{"n_layer": 15, "d_model": 512, "n_head": 8, "n_kv_head": 8, "head_dim": 64, "d_mlp": 2752, "vocab_size": 8192, "activation": "geglu", "norm": "rmsnorm", "norm_place": "pre", "norm_eps": 1e-06, "positions": "rope", "rope_base": 10000.0, "rope_fraction": 1.0, "qk_norm": false, "attn_scale": 0.125, "bias": "all", "tie_embeddings": false, "parallel_block": false, "init": "uniform", "init_std_qkv": 0.0229, "init_std_o": 0.0, "init_std_up": 0.0229, "init_std_down": 0.0, "optimizer": "muon_variant", "lr": 0.0115, "lr_mult_down": 2.0, "beta1": 0.9, "lr_head": 0.00633, "warmup_steps": 200, "schedule": "wsd", "decay_fraction": 0.628, "decay_shape": "linear", "final_lr_fraction": 0.0, "batch_tokens": 131072, "seq_len": 1024, "doc_mask": false, "train_tokens": 879000000, "steps": 6707, "dataset": "wikipedia_en"}
MLP neurons of a small language model. Each row is named by its layer, matrix (down: output weights) and neuron, and shows model dimensions 0-169. Each number is 500 + 25 x the weight over its row's rms, rounded and kept within 0 to 999. Numbers have three digits each. A neuron's up and down rows have the sign that makes its largest values positive.
A block is one neuron, or neurons of one layer that tend to fire together. After each block is what it responds to, as a language model described it from the Wikipedia text at the highest values.

L6.down101:498445521493487463485484508503466517501491466512502500489483502486522537478505517502478508490491518510492541512521541481532489529501497477543534502481438507490487487513501551529510460479533475507461466493526529486512507572453481513500466453503541512510482495489541505479520494485486534518468516460495500489509505506477465521515555472472514494530530541513515466490483512508511489515486430517514488480477522531488494512550464469560494494529525485479506514463469494440525549472545475493489500520513482520503452503
Description: Final piece of football club names in sports text and results tables, e.g. Sheffield United, St Mirren, Celtic, plus weaker scattered word-endings.

L6.down777:530446526512542535519457503563479475502513536520484519483489529487553492489483485488497455478529482528495533573520497543495472564533490496504530489525481487466465456469518518543466484472454509481525481508529498485515492489480504491526490524516476486475495527506493492530487504488472519520505508474531500524489524520486462516506503467530510430462490477525484464478515468474484493492522512521463481533511457511504508512504481522521526437493472539496498499500496530551542520516479502489500488501480482492496504523
Description: Word-internal pieces that complete music, sports or performer terms, like the rum of drums, the s of doubles, or sopra-no.

L2.down148:498521461484481519486489520505521507495494554525514504499490512488549510509508511501506505488534503513516510458529493486526500484481487514510502473503476485484521526552515477491460457497440490494541526501500457484517479480480490490523510516501470530461490533447528493520490493480478487510529509508487494530511522483506504492412496494471518471490495473521497509514504516509482483531468498544480481493506495515559478541524500484488464518489477467472508488500454473492499501487508495484482515489506483505523517491
L2.down342:478480493517511476485502515507565490498498509502501478498455516516496504478527464475481489516497519498536532494472456515479506458544491496540489530518483500449503496518519468496509514494503499496537523534473487471471472529478508477509471556549510531481489498487507482490476489463495471496475518481514517481517455513506531470488514495495509533471472458501512505497491547498488498550511524524492479467519486507526449477487514506502513469506490546504515474509507452499517494520515473516494513500524525529504523519
L2.down1245:469455501497496489469508507509465513458491532534498508530540469464471510529501551469524448512528521498518517478500516500491494513527472513474554510536455532492509479530477495504469479506521485522519487496468501492492544485543526495487434498491510464474523486530478497478525522502441558504522497481524485479477501493494515454502541547497508449472505530454487500530502502517578470514512496547483530443515491577549497517503526490497522459494477496521495530502490502512444479507567465473499460482478499545530475519
L2.down1456:518499526504456487500485529477538495463507493469509521485535482505557495497509500501542499519511455525532530500486499507537498485496508517490525484468460489473488498469528495507512473505534470497516505523517497508487506529488511511537497534466510523528518510499525509505447521504508522513499486499490488526564520488484539507527515493524495492521520438526459478479499493433511528495542513460464496509541441506525466482536522509471519480505495488492477512524513488500536457538476525541514464505529489486513536493
L2.down1488:470477492531490485476492511467508492501524517469483518531492533537506497498522512529496517485459525485455496552494480495511505472469487526477455469473521545492517529520494518489488521482532446552496519551549483489502488487520499501524515537518466530533508533480500482513503517497536530497490523517538489499522467530468533513473514523484491523534525491514476487522520472519475478532514441492533488513525490507504512509508484480473517486461494552516482472480492551536486509517479489513476538447510459484469566492
L2.down1665:522504527501498463508476509505485523513520538496456479530576515527553499522542507471502505529508492496518504485531465513508508471477499471487515516521519482524472504482542507507503491476560512504524501539501519490478562549494503487492443469502468528527518531547490465482481471504467485464505516517462492527543494515501454497487485485495511464525452515517464516495517524516471540506509509516501490534537533543485508471529480502467486479460558470499521491507511507471475489483490485501521488474466498509504470538
L2.down1783:543509511544436485524476482509509527506497502479510534451488506488508523445535474515487530519461499530535500484509531473497483474508480479469534494486447496484493485516530491504508470479514513478515465503511482507536508483531491496500501539491511539455477512469492484522528505529517510499501482462483502423490540471462462530531519483496490489514515491470498495499520524482459497489547473504512479528517518488556534500475453529491514529484476458526495495499466505512513531539504460499528496542498499504523495473
L2.down1867:489547492522430517474470555535493513517504477521529495512531514513509478465512513516494473522473510505500485513497470481473487497498479525512536498507502450511506461512463519501522491510529511482497538452541495493446511510547517456494463534513530533517471547502476505512520459494495479472496512448489481471529530496491534456513518537500499510523520493478481519538466539471518515491517485506503502492507474496520441522517500482469523520532506502489497501511446505500503538505494507519500516530445538481545489480
Description: Final word pieces that complete proper names split into several tokens, mostly surnames and places, such as Birming-ham, Wood-row, Pear-son; occasionally common words like Wheel-house.

L2.down299:538500489508476494539500504509538507502483507460547521510473478524513499473463476503538481503469478491533497587452480522522497482514517540499519444483486484523571504498510508480492494515484521501506535503481479473542511493496485482546446507495491519527504478518513547522453475479489554478509531511455523488518503502498529512525512537524500483502496480452478495491479483503501450536507510526493487498531518456512478488494531511471504526474475453465538526491490536523506535500488532527466510451492513485526515504
L2.down305:516507523508493485509491520520509530467526508489488497496504505509465519491487479478467456496487514503538511523516515517493507473472530513547500492503510502437475557480471484475520480509476485513526491510485465551526534528518519486504511489480492507516519463473527489496555477484525516500506500477523491511457498477472457454478456505535471498471533525505563525503532513497496503476475510571484508527453517514530527507511496512506504488492506509509541479540491471507458556441496471536548492488481514551507479535
L2.down1144:558469517536439457509524484479491492503494514501494568543533499490504495501518526496539477516467479524488500518516496513498496501548532519480473465501496531475474544496488487494489524522531493518506466535535490521486513495534499494432470509513523504526512479497520509531485506466489530493548521485481510485517508490518540506557510524493442483483506477526504538464505503499512521517471485501516528482527531504520521499532541453456461484535558472508466546500459494531520427541453503501520497485490501489527491494
L2.down1259:521483517514521460521479484495435540543467511483532534506511491512523544509494478490465463531484495451470502545470489504517455496483545535509479477540497504494514501539525516478496501479544511502497500515490510463568489499525485472503491470474475536525546490514489456462500526500498535485543480526519521465534491477461483468518509504486484481496491488485495520499487485476510508512466512480466516470536484472478467540497503533455499493493484528487450525501426530491533486509524489572510485522501539480496497519
L2.down1722:510483482539487481515509494488546486476498545495514473525545488492539532505473531513483459484486517479537504527498498468488513521539514491481514497541482527492553533498546501482498518535527512526505496533493475499484519482481509504524517520513505527509552529511548495551508498500499520516504525476471555498473453451501500465526492507500529464490547499491481504441506535545504478532450485510539520475496531526496477494522492467507508515449447492509459511460485547485483543485517489502500521468477527467488500470
L2.down1875:456498468517481494474517457532491543517480487484512491512513496501535474479482502511475487507435501451511499491525487505487495464498536496548487470525457513471507507519483497486509477485457464515490504518499484538482514508471487468508475478506500491524495559509547472542493488523514505519493551487552474529475448512547464494543516503529492521514498527481511542515477496454490505565536540513483500533518490500510510496528512551500461509472450449469447523475478477519521514499536479545501493505505457507510483509
L2.down2114:506451462532504491505501476516489529493489528522511497539494523460547488445514477526481492526502540507535499473538491497499531525532509546495489476525492526490502467529467472471506473526515515530521507485465493511483507499505526482512510478512499474520544570480487551519517506479462531499541518521454487480496454474497482475503542501524503483536497524492508482499495481502511503455528465470508487495504510502532561510560467536488480534514469459495494493439489468501486483508545554557494486537521483532474486487
L2.down2119:495476507514459511474508499519503510501480485498487531495476509485523498510504510496469504506502525500484502474492481475506462480509551540502511476522500503512471516497463485522505485506525508465478481485473467483475493501467479520524499545495505505518501428554497505535473490432508492507537507523489486500498531480514474479509525455504483487537502493475488485517474455480508437520477492494532522537474485513531471457512484543466500481500472518492532448538451500471487533515457487535484521494536482498518487478
Description: The period after a capital initial in names and genus abbreviations (G. P. Balan, C. gigantea), plus given names like George, Ernesto.

L2.down142:516508512508518544482508518475455492534507491475526521501471477491506470496511547463484504517505501495545515448522509539528505491543503486506491465425489488497520457525452485479502489499491464503518473501470519490495503474459529520482488468565503490500525484453530462494446485555464514550470468484542478524492496454508481495505508521548512474470502531494535522469495510501509535497490496500503479506537496504554507502492532452507520471469521487506483539516502523520492517513489457512480490481525496531491523489
L2.down1003:498509465500498495519497495514540547497468511513506452478506537510522510449513491445523519495501461490498517447509464480478541570496430526476515489489480494470483512463495500522465521508499493516520475533484493478548533502428482491475498499486496476474462506495485520517496526520539483469511506542535521510528475514462493474495523501515524527517523486490478448509458498513484514509526504522478529508502520535460526548494535543545494496510468506518453495476501506522520480509437487479504528508510455477505472489
L2.down1027:504500498537483475494528490502479520556515524534478492490538497533542515537519512532493473517452494543497493518479497508561537487462524504498520509509500483466505496488448527521552517533488457511545455520534471474522480528473511500498489479477542558439500451512501477474513509501453495499496512491486486476512476493517461474514479528496490480448471519505512485491487518478508478496533497517469515463502482531493513535529432448499507523487498527480520519535519485479532521527477482492515516507528489444482477483
L2.down1178:533486446490489468493497492454544496510493470571472532481537550518503521493490488470512533489523499530516531494484527501538432534481505468493519512520487557503491488495481530491476486485441484491454473510480532497502481535489502514470511521489511514505506465507532478531466535494444479532490535515456519494472502496507463484519472546519490533483466524492503481494504482497478466543505478546541458503465494517538470479505475521530477522519502503508485485509466522477517481521506458456486484464486492492509461503
L2.down1766:517516446523502522503533502510514508559530529517552526481516508471525498533497515493506522444476526544508493507496471469534468515517538510544501481461517468537450517463511522542509535491448528506492476511471514514560479525516485470489501465512465502482511469510501499503502550515471446453511497501510499516468430492459445547490500509485500488515494517503530505438517530492497476514509510509479498501490487528506520483495470514517501491520529519503497497527476453471506496498506480482507523517533469471472458522
L2.down1810:483510498526528504519484516492522484512497494512493550539504493494499452503476468479490500520465523503473546517494473528521509474522485527496541491500475487504488504466507497543479495482534485514495481470505488461458484509451506463526528552507561485502491488524503487456504505498448489502528492506496470497473439519545447521530479477546504491496459475500535504478491504498481510520530505501498496547520445545465504532493479516543465468534555512468489460486502500478557491518522504453477496468542481529510463518
L2.down1859:492469510512490562467535540486523493505510456562500480495489482453513478546541516504529522490486547503491480509512506452537478534475477503492502487516480531509500557486516523524501481495486526532505528511465509539499483470523498496498510509521524500505534469500503487462514482524478481470491479471498490495457500499494530510539529475498526461480495440492517505472504470524496549549513512507523475567518551547528495528494470516510468485497529522484503515497527484497513508479493495492466526515485523505539526485
L2.down2641:524476556508519464476501485511534502518502466455509498521513520499499497530539472512523532542522512493538478461465502501496478499480492511561455487468487536531508476491476550481573534506481521485542510490468541466490515483503486514513522519506499495489546516511530555511468508502486540472537454473508487519516499481506524533546427491467517510476519473498500471513503506485522486468469490472515508511470476491526491489529514515502475513512569486529485502526513471505504476481467522470491536505486475495487512510
Description: Word-final suffix pieces, mostly plural -s, completing sports terms in tables and match reports, such as doubles, rebounds, assists, Motorsports, weightlifters; sometimes other name or word endings.

L12.down951:477497495472469452443553504508523488513508492514533473531521544501555527513505497493504465467497491490500468535477476526544460464506503518511468465533479530487494494511446523489493512520456529508498473464482501485493514513506501480513499478530524457513486493499504433478494485479488478523499503491516492528528514492477507483527550482496503503471525565513494487464514516497488467509543521490485523522516481498508460518509517477527489480500516505508466480486505499493503513534502483529498515515496522516480564486
L12.down1214:505517480521513523533518519503437453480558489492452495510480499501486489522522471515523501531483497524439538538487481501471481534516493493475491511484541499477498521529483535486518489504493480501499459510521499470545470518533497475466482541552530530490515481467490491482481486489523487501522530515480555451517539531501489510487512487528503517535538480451502481497471506496534528500491493476565501520486516515495503538482529526497509521544486562485456490482499511480476470489525522495479498496520486471500517492
L12.down2239:491548466521543558552495533502475476530540498522507518497488511500482501460449497493502481480474549545471526514458499524492511531454501509533502463450504509476506543485492505504511554529472510488484513538466515473519545466538485492513490525515483467492516490489469464452493494514471491532525468476494501509487475480480481503477477466496515529510524517537507496532501457504536537485482530516521480432543500511541521483494514491507466469474496486503470504532516481524524537471481455502503504476495524493469529473
L12.down2363:496481516504528537507516486479520470516534517509495459505468522486526555486497502490473505450520487497473456473472493491488506516515495496482491458529543491497467480457508482465528496520509553465441513448524488517482499557518517472467489519517483512488464549467554486507508498506453497496522539496476524520501479449478498499526500454520499519531504500470499472463476542513507469472479549525480508507486513516483460458527499482525551509526488510478537513499513523514470487477475484506511487504524540513483519487
L12.down2401:545488500522506518561530483455486534467486463530476472507510497505494469555484507499537508513532464491495535483483502536414491487507522536520458476451468482521426515498465494528504509497504478552479517492492511513487475507510466474471525507550505507534539508445529504487497489494514513481468498530496471462532484477543475473529499482540472508472499496473490488495477494511504534503459507488507439484494463535487528507477499511519526503523510511505496467507444506462525558494468485520475484503506482522470525517
L12.down2490:506485488460498483517506488517502511458487500456481497500538522482504512471480511535548512514466529499517460507507458448483483509530479499540511460487533527451470500459512491511501524492534549508535497451470502532482493487475503508529532504505526536544505488551488473496489499454508455513553542474529504498484500543463461507444506481488512545499494514482495524512462510494474535498539522494466494514451537518490511488476459488521462507508520508529527523471480496503503511483514515509544488547492491468466478519
L12.down2493:534489532533495450465454495508491471513540493500526515469529448483500539516472442467524445507491524511508494516480519508518486554481514446519490490549474491471513507516520497425491507473501477523463503476477435501492482495485526530449491499524528469423461490494520483498491511506537517510512498480504497499466514524511478489540529492498481499537478480519503527493474498486457488488476508520470490512492564499530510520477496495514506474476507514457496500512481490500484487529465550457529522465496526520520546483
L12.down2682:501525534495460541528520493524560492499459546485481519479460499458510502487521511541546546489495534483470430539518487559513469510510526492493499527483485502470470523470516464534518458497457439521490485472474489547546514458487493517493541529491469492513522517473503477496517497531551526521464537470488498461436482489502479536478510517556480544529544487462466499449489498527473530522519505520511535492462508512524519475543492504503487432488456508492488502497518489529480523486547506479511479497530541501480543499
Description: Instrument or timbre words in music descriptions and album credits, such as guitar, piano, keyboards, synthesizer, often as list items; weaker on scattered digits and word pieces in tables.

L12.down49:528486516497509494501477518537507487509511468519554497526515526492507472497479499493525498483494508519487498485500440463515490496508506502506497495506495470513464510495512533512492525484581481510515453516527462517504483441544484482518475516506527482531521488511550508500499499541477579459531504514508552509530505497513528435492520498514488532473502530473469506534538467463524494479492493483462536484505484500508507473487528494503510472504531478508494461495508519516503495465542503507503482539455480462536509485
L12.down349:461496516465475532532477488504509494480511511499479531450497476506545547471524504498521504506475493520490531508530466517532496486503476491519480454481475527536492514501483499515509480519578492520456486532522478498518525519506508517478501529466481503528486508483507517518466423489514535515523522500545498498485469496519520499478503515468489509485484524504455446490484514488513520529473553502434546508504532540510493500495502502508545485478536556484482475464507521482498481500513475488502483501480536472465519530
L12.down1364:550464532474493539489535504470476519521499460496471483483496486517488483487522508484528494500510543457521475507511517526489510512507452482525488423507514478508497483480509488567531485516550487514466503514501520493505521454525492507478511520554513494476497503510505439532487526485489515529485486495465513571495506455490502471482542513516480499499481500512511513491503510497515495497459515481520476507455488519499485491451498433527482539487531546485488463476509518526505562491507443521485503496501483462470518520
L12.down1432:539497536496482467487498515433499490528529507459482474513503474498534497541492458522530502546500532470507506483503459488472475557507490469551466490510518508484504486480539421482483533470554490532485486495503486459500499478504480455494468509519508533516513456528474525484489507497531543461525441508508509520526550500500502510481500512488523518469540507455497494502495472490478477485500506511504484510527481454544485505526499511499475513494527491512492452457451505503437493503522485490497483514527559469528516518
L12.down2084:470486509523480504485520519496493484503517485491496471512498490483495528525481481510485495479527522524523522508473506490487476470481499521503477530489506496466502506477457461523500496523560510500503453558538460523487506485507516479486465492519468498534505468505512501493497521497488545489537494462475505524478539521491516443514453512500500495554509521511467511533495533540495503494509460447500522519501532467465509462501529477511503519506550534494496455500519522500507468547537516510477519509487500452514510506
L12.down2247:457463479502492536511485525511520489480497509518522538539517492483488522512480471485497525518505477482501531483500514487470467501518533478510476468529482515518471471520521516438478489493561487545499514498502521470502504519495453509501491476474508508505534539553515494492473498508483524465473482522495511506501532520502486493471528468468520493487525475444483500511532482514477470513563485483498467502473509556489526546538493547530531476488497494524500471544504486526508503529479502479510513501486491540508491510
L12.down2359:500516480518529543482484528556525498519490486498515485499470438528475486487487467488502477481448475483507513488446504463526473487513468531500467518564516487490509520569490514464464563489543479439502534495508502552503512534473531501464494483482525455518459492496533519505512443488472540471478467497495495481511504498458478461510529531513469504471491482525489545512511509470505517477505572516545463476504469483545474485486491458468526496501480510490504464472485528516493513482525532491541475513490518512516496504
L12.down2475:526491471540527460476485473514477531473506510528499497533473512482480470492472480507479449476493536479465525480512495534508495507543441510510512520475525489489429526479519477511519495480533466495510494524534442474501508514520475464508569486466489511521432510531490505467501547470514543487515502519466492534511482502499506517518477518513534535522482526557465422503451512570535469481522514497519448484475485479447472535486480524492487499513493495539514535525517493527497467476521538489469548505486472534480466505
Description: Pieces that finish or form a person's given name just before the surname, mostly in lists, tables and rosters, such as Flo-rian, Claud-ine, Jenn-y, Karl.

L6.down2515:515507507513489464508535499478523483515489526437478539510502497470490502526514520485452512469501535454460553457497482474512490500520460587506508513527477504498486520505517507458495484513458549516458488481470472521480480520477449501506454461462511484441536481507524490494542522486531464538480514545488489545522469506490508501521493534481450519531433510497500500501514517486507465509532477541487494469492512515474514458500477494491452517508498488506495501550499485450493531520505493434534514498528500518440479487
Description: Tokens in sports and biographical Wikipedia text: team and conference terms (Conference, record, season), table cell separators in score tables, and infobox field words (Education:, Enrollment).

L2.down120:489489503498498497509474498488499503480533496504503469491486510531501509468471480504512530494487499480529485509473500478500476530489506508510463538487494500494446523527513529544491504541477550523495506504515513510540478478540465529497517463474454500481495495481478511532503510462489466473485561501483530522537495515514476498468519458451520463509510481528500526460510480492525445512443506531475510525505482538495495493495489523485453527518446478508495515489522494497468530495495471530537521502484494500458434511
L2.down335:519521517471510563532480526466510474526471518520518553516477500556472469530490512523512494531487484500516465551513528493516453522520490477495480492490458464477526526478519466476517470451494519529487552488521462494536501443515504511503479543455479477530473461464493465477457498509484472511517514490518513504498541464508488561552477486459515483498538495514493480508477485505481537500493457471478530490492413482525473504468493508515508486495532472488495527515515519502498492517506504495525502507474503482545471502
L2.down542:519467446477499483510512515503488502471515540521513527519486488501523490498497524467452465511502478541474503518500479493521463512499487542452489511490458518505490524490491495516494512529427522473506465509462515479490454483490489470474488481465557496545471516504499488467503504481519500480512521491473506507507471508519474487523526472455424477508505488492478500491484498525504493517500503535491499467487499508542528504481505538499553496502507511539489520508466465461563496503502463471494520460485489461521488513
L2.down1540:522512519456487493452481465500503505487480495559506516533509465525480492553517492532521518480509498480466490511459492473427524510510506455490513527484471509514495481541512483531507501470504514499506513453509489527503439527498532481543519495517478475494519486480502518489497491483500527439537462505509486519507525477510470477523463497483474491498520509537468486459463453466495518519483534475516479520493435509516483507503531526475468470495496529516505519490503481494494486498475504573516509479508504496530469519
L2.down1611:473525527484510560476515483521503545506501495529495487489504520473482484493522494492479494537480458515453497498468504467502498490462510482486466491514520499466520476471490534550547487545481476490515477503514482515501524501521487505509499488471488476518531532491450510518486472501486512503549491501499479537488480506500474481495507482535451459470479496515519499508493460453511547525490466465505531490514481479474518491479478522531495493513478479545514507492516487514479437491466496555503499489507477494511509504
L2.down1985:499502489506466474513521504502552475511498514514441491526469529509462518461531480455497504459486449469495498492523516513487488481458489453482483458512468487528539466538503490474504533499520446503483512541472475494551523492483526516553497503503526486503515482477522517455531490496529459454517527499529499503484473488514507492480528536502494482521500499526512477494464465488516506576464491516498524524521520538493503543501529507534507470487503536482473554471478530525512482502503456538511577512523522502494532467
L2.down2101:537534473497535473509520492464474482540510513511490532439508493520499535520467459524503487466539470525521534533499504484464493497475561469508495554520439503558495528485489497525496496547519474486486548508493475538453479497479500530488531465494494460487485538492503484507487521526478493507555487501493522506489526556545477489479498496477481464489518515490452501523451498488505559524443525460462480494471476515526509457485491502469514492495502497531502499505475544486516464502484468527530535479481422485512466475
L2.down2293:513504519485446494542473496483500468518534493506482533477486482520506531564506472476502507497549535477517504498541487485545525530507517514505497468484492525503474478504490552501520505461477511530515545506562507470512528489492473499484500500504513467495505511467470490483461482501510476448520513532532556460533475535503474511546495480473492495486471472526486500521533495504524516526510497501507543509488455495460525514481499478542503416490489551502522508484496463503505467538458471448458519539504495519467438524
Description: Mostly the word bass, and other instruments like guitar or double bass, in band personnel lists and music descriptions, e.g. "Bill Black – bass"; weaker hits on scattered noun fragments.

L12.down170:493474502513500472481515495493494526526501530496458508534520501521492519449479494528514525507470490494538533542489491545521479501493458516523454495527514514554509500492451510501508487493528540491538503501497500488510474500522499565498535521540529516521518557510501483510515477497467468527496509466491489497494505502536460491517459494492496520500481542512493532406527475505530496531491514479512546519518514517502483532504478518515486493496480517495516488533549511521531527516501481506509536470510477502496484518
L12.down198:503482487496493490470479482501542487497549537482491478475509514486524472506489504516545492497513515527467458527441544489538498551540478588532498479529509505514524507517496466502497512505498486475515481487482477517531495503506527529515466508477518545499537514538527532536487538525477494475469516491502512524536526465527506513463449479480525500493509516465472487502527474494549537459495521483479518529491515459505512524474468513535449493487529480495474497505516478453457501488453510477486511491475493535508504522
L12.down892:503538485507497498509510508499432534502501562511492450477524472485504479498454494484531481497495458513515492501501493539534536518501509524491507517496531497534541519500475510475525471479480576493503515494468501516494492534458486478501511445497511474548483495559466533470493535565515495474473517478533489494523489513460464493508493481494506514447499488517511503505495475498513473547545538493553498511488535472502456468444517530442537476515502496525511462462534499488488512481504459501498534493505514554462532476
L12.down904:500472495496478519527526483497511509485501525479478491518458475489513490526498499478496514485501498515494489498465478502497464506498494531490513549542504479505490537471509443524513554503528490460482522496505469431461518509489498477530511500447501473454499549473554517452525497476492484456545460484494481506528478492510494500550489486486505487523508508474471455503464509463531498540498499510494508489519471481470485480504472526455451545482553509469489506503495509518491540483461475528466520535485495480502493490
L12.down1538:531519529481493510511490478501506509494465528488510515519475540492463488482519521498487492489507547553559533509477503553475480498516527540539542504497515474519480511489513528498484493554541485489488490466484523479498507507526475497471479509498546517501589468526531481491511500504495479500561488516456510502476481474484470456536486534504526550530523471511460486526519492497507497517450480463512458521495493492467507467476490512511552459522499426531474500465544485457499461487473491492505506471506474491481463491
L12.down1742:475510464515473493474485500483484471536486499495499480557456513520464471517486492473454499495565489546496505528526498490486455500464492502546484527475497474485471532516468468499509476511509518529471536534475486515513509513478537466499493502475510519490458483522457509529490503466500464477505441486508518477491499478499501513506480538484467504509477480523443515508511475510486472512474529452488516525491527496500434454525489525548515477504504508514496493499496485471522487506484520561480527529471500509453492480
L12.down2147:501506529527494498518540458504464481513517499542485528486452539511499507446495485537492504523538482477475506499524507492516430506474550543533499500555488491510511533526469484508500475502488533518528537466486511498513493560455504484481475513528540504505510535563490508478515474512529491526510510494518497454474471525527531534543517458464504473519548548493464503500500509481534459492498475491552495448478488521491512434457511493491494485506530476480431470507516483486490488452530465484499534508516457496495521453
L12.down2748:456461483471434493513528467489523498526501502477485518485491519519475502526465532483484522491485510490521520468520518479499492502516501489484457488523447506488522541491438468475498516507493533519505537494501467504520520559496494539514499461512511516477518500539538482493464527524488513508496499518483516454511491488461503516502495514466458516463538564447478526491485549490528473520488466465450495495481493510503474454491498526439485511475487485506445485499507535471490492534469463458486543472487493467539467507
Description: Punctuation, pipes, headings and word pieces inside sports-biography infoboxes, stat lists and score tables, such as Position:, Punting yards, High rebounds.

L12.down595:503566489483518484535435487510508492447472477497510502501501496503462486480510545494517500482484513521505483474452478489503492518445511493536506523509488538488520489490484514482494527487488496502466480526537570470555516485484498502482509513480476510471512513546490464537561491457472511492500486505537491505451485480502463492520542483483469504487522518502480490495512507506507473483483536518435528497521518535507483470512525488538538497444512469544492533484455472504480494508534501515550521484504493540509531518
L12.down1259:481507515526510498487486508509463514477502514505456485475467478524515471481534482526515460493506529469546437559505520455480531489469499531499477494469530500515462482513550429459522538490543506461490469460509542482525476482542482486509453516486486507504466527479486497511560531453469468501489485471508485494419490510498511490501578496473485497544518547452503478521490510551498514571498532510523489523487551511462497521486501499499495487473518480535522490481534506471477514530490530515488488504515498502531529519
L12.down1393:502531530527513507485482474521497504491493475483541439505444547433508549549492490540510514514516482528495515490492503509498474479503507484534494482554487500545498470482534474474522521535511453509468444494528490497512493541495493509501492492505518492481534495464518465511503460572457462510507534496495514489513549513487521530586515480503498424515504525510481526498499509473531486495518505522458476497517544501488507529520494508535496505503533503525522505471461513499521503469511557507497506510473493483486532539
L12.down1673:496539506507505473489523496470529512544503528520491486528511510496518459512534500446534476557466525522498508518482470520507503504480498494516516496505508522499455525550481541514514540510477498517508524455531534557483492509515498516515496518486494521495480501527500496494461513478510474501511492534547524474503473501506493475530501480492471514471482492492458545473488441475518491487481483513492512495516514487549496477488490467498529488530506499489500487489459496487517486480475481519501549505517487527454530487
L12.down2193:508534490473506530484488523501522493470489508518528483513485527479456512515513481497495509539421485480563517507495491471533514511520478475477515522486488536480428474519475535493513525508452471452505456486543505526530525455498548471515498455463488484498452471553508521491501474509493512500512527502528457520483491455525408503507530494480516475493525548466472502493500530488535467504514508490521478519500523514521522468550478505515509487511487458483477474450542494529495500560494533513468477458496486497464506492
L12.down2269:516493463529521471550505490512516475515509539527517515506514516469508516506472465533524526474478499486501495492506523511535540478463506550508451531504511540545477504521492474520511521454475512523494481496502479489483467526517505465508463528528497464502466533472534544497498506475484501454472517500508494470507530520528437467462539470496523465508495493481497490504488502541464514514514514478517525479525523512490436513477498499470501516487484522496520473489513450535466515445479561474535475493523503499580452532
L12.down2361:513496500488534488517494494488517503514553505492475484494572464505530506457496466502511474521482532518472499459501482497509499497533490516483507525533513510498488436513473483536517510456513569495494470534500472494479479490499487518528525528481473484504488508506493515475507517470485466454511510491455506492492492462470523442490532512537513481524472505503494511544477550536524489532515507541538515510466522463479466482513520509510545501477502448515493547452494509538502506520538470491529476497512522479499462499
L12.down2668:496452485489526510470484534471513486490470503504523518484482476522508487509503486521484479486495488494490439485530494443503523465499535475501546482491488520496541475455508476521452475468516530491454476480490503557463514484496505506527493487535453481520491539474483471495498456494498486493451488505509524505521498509514529466432487449514530520490519480479448458560542536489525507512521518493491465513485524515495481479538461501482492467446469515539481500477475489515458477519479505509490462495540477521508502499
Description: Middle or final word pieces that complete proper names of companies, clubs and places, such as Saat-chi, Southamp-ton, Hibern-ian, plus E in baseball ERA stats.

L6.down1213:519488487491524517494513531492479477547501506504502472498543474529510523532522509508519512482518503494497507499528525486516490540479458494469504474509504504494461525466507512500435464508605493489524507478533475478479532524515481540461485492474529510537501484518508456444494534503461570507513530493470508462480479511494546414486509480504501514515552492519525527485558482503499472498470479437467517485494517524473534507484481493507488496511490502493474522467466478505499503488502531523541532515527504507542522513
Description: Final pieces of personal first names, mostly women's, that come right before a surname, e.g. Patric-ia, Lucin-da, Est-her; sometimes whole first names such as Jay or Anne.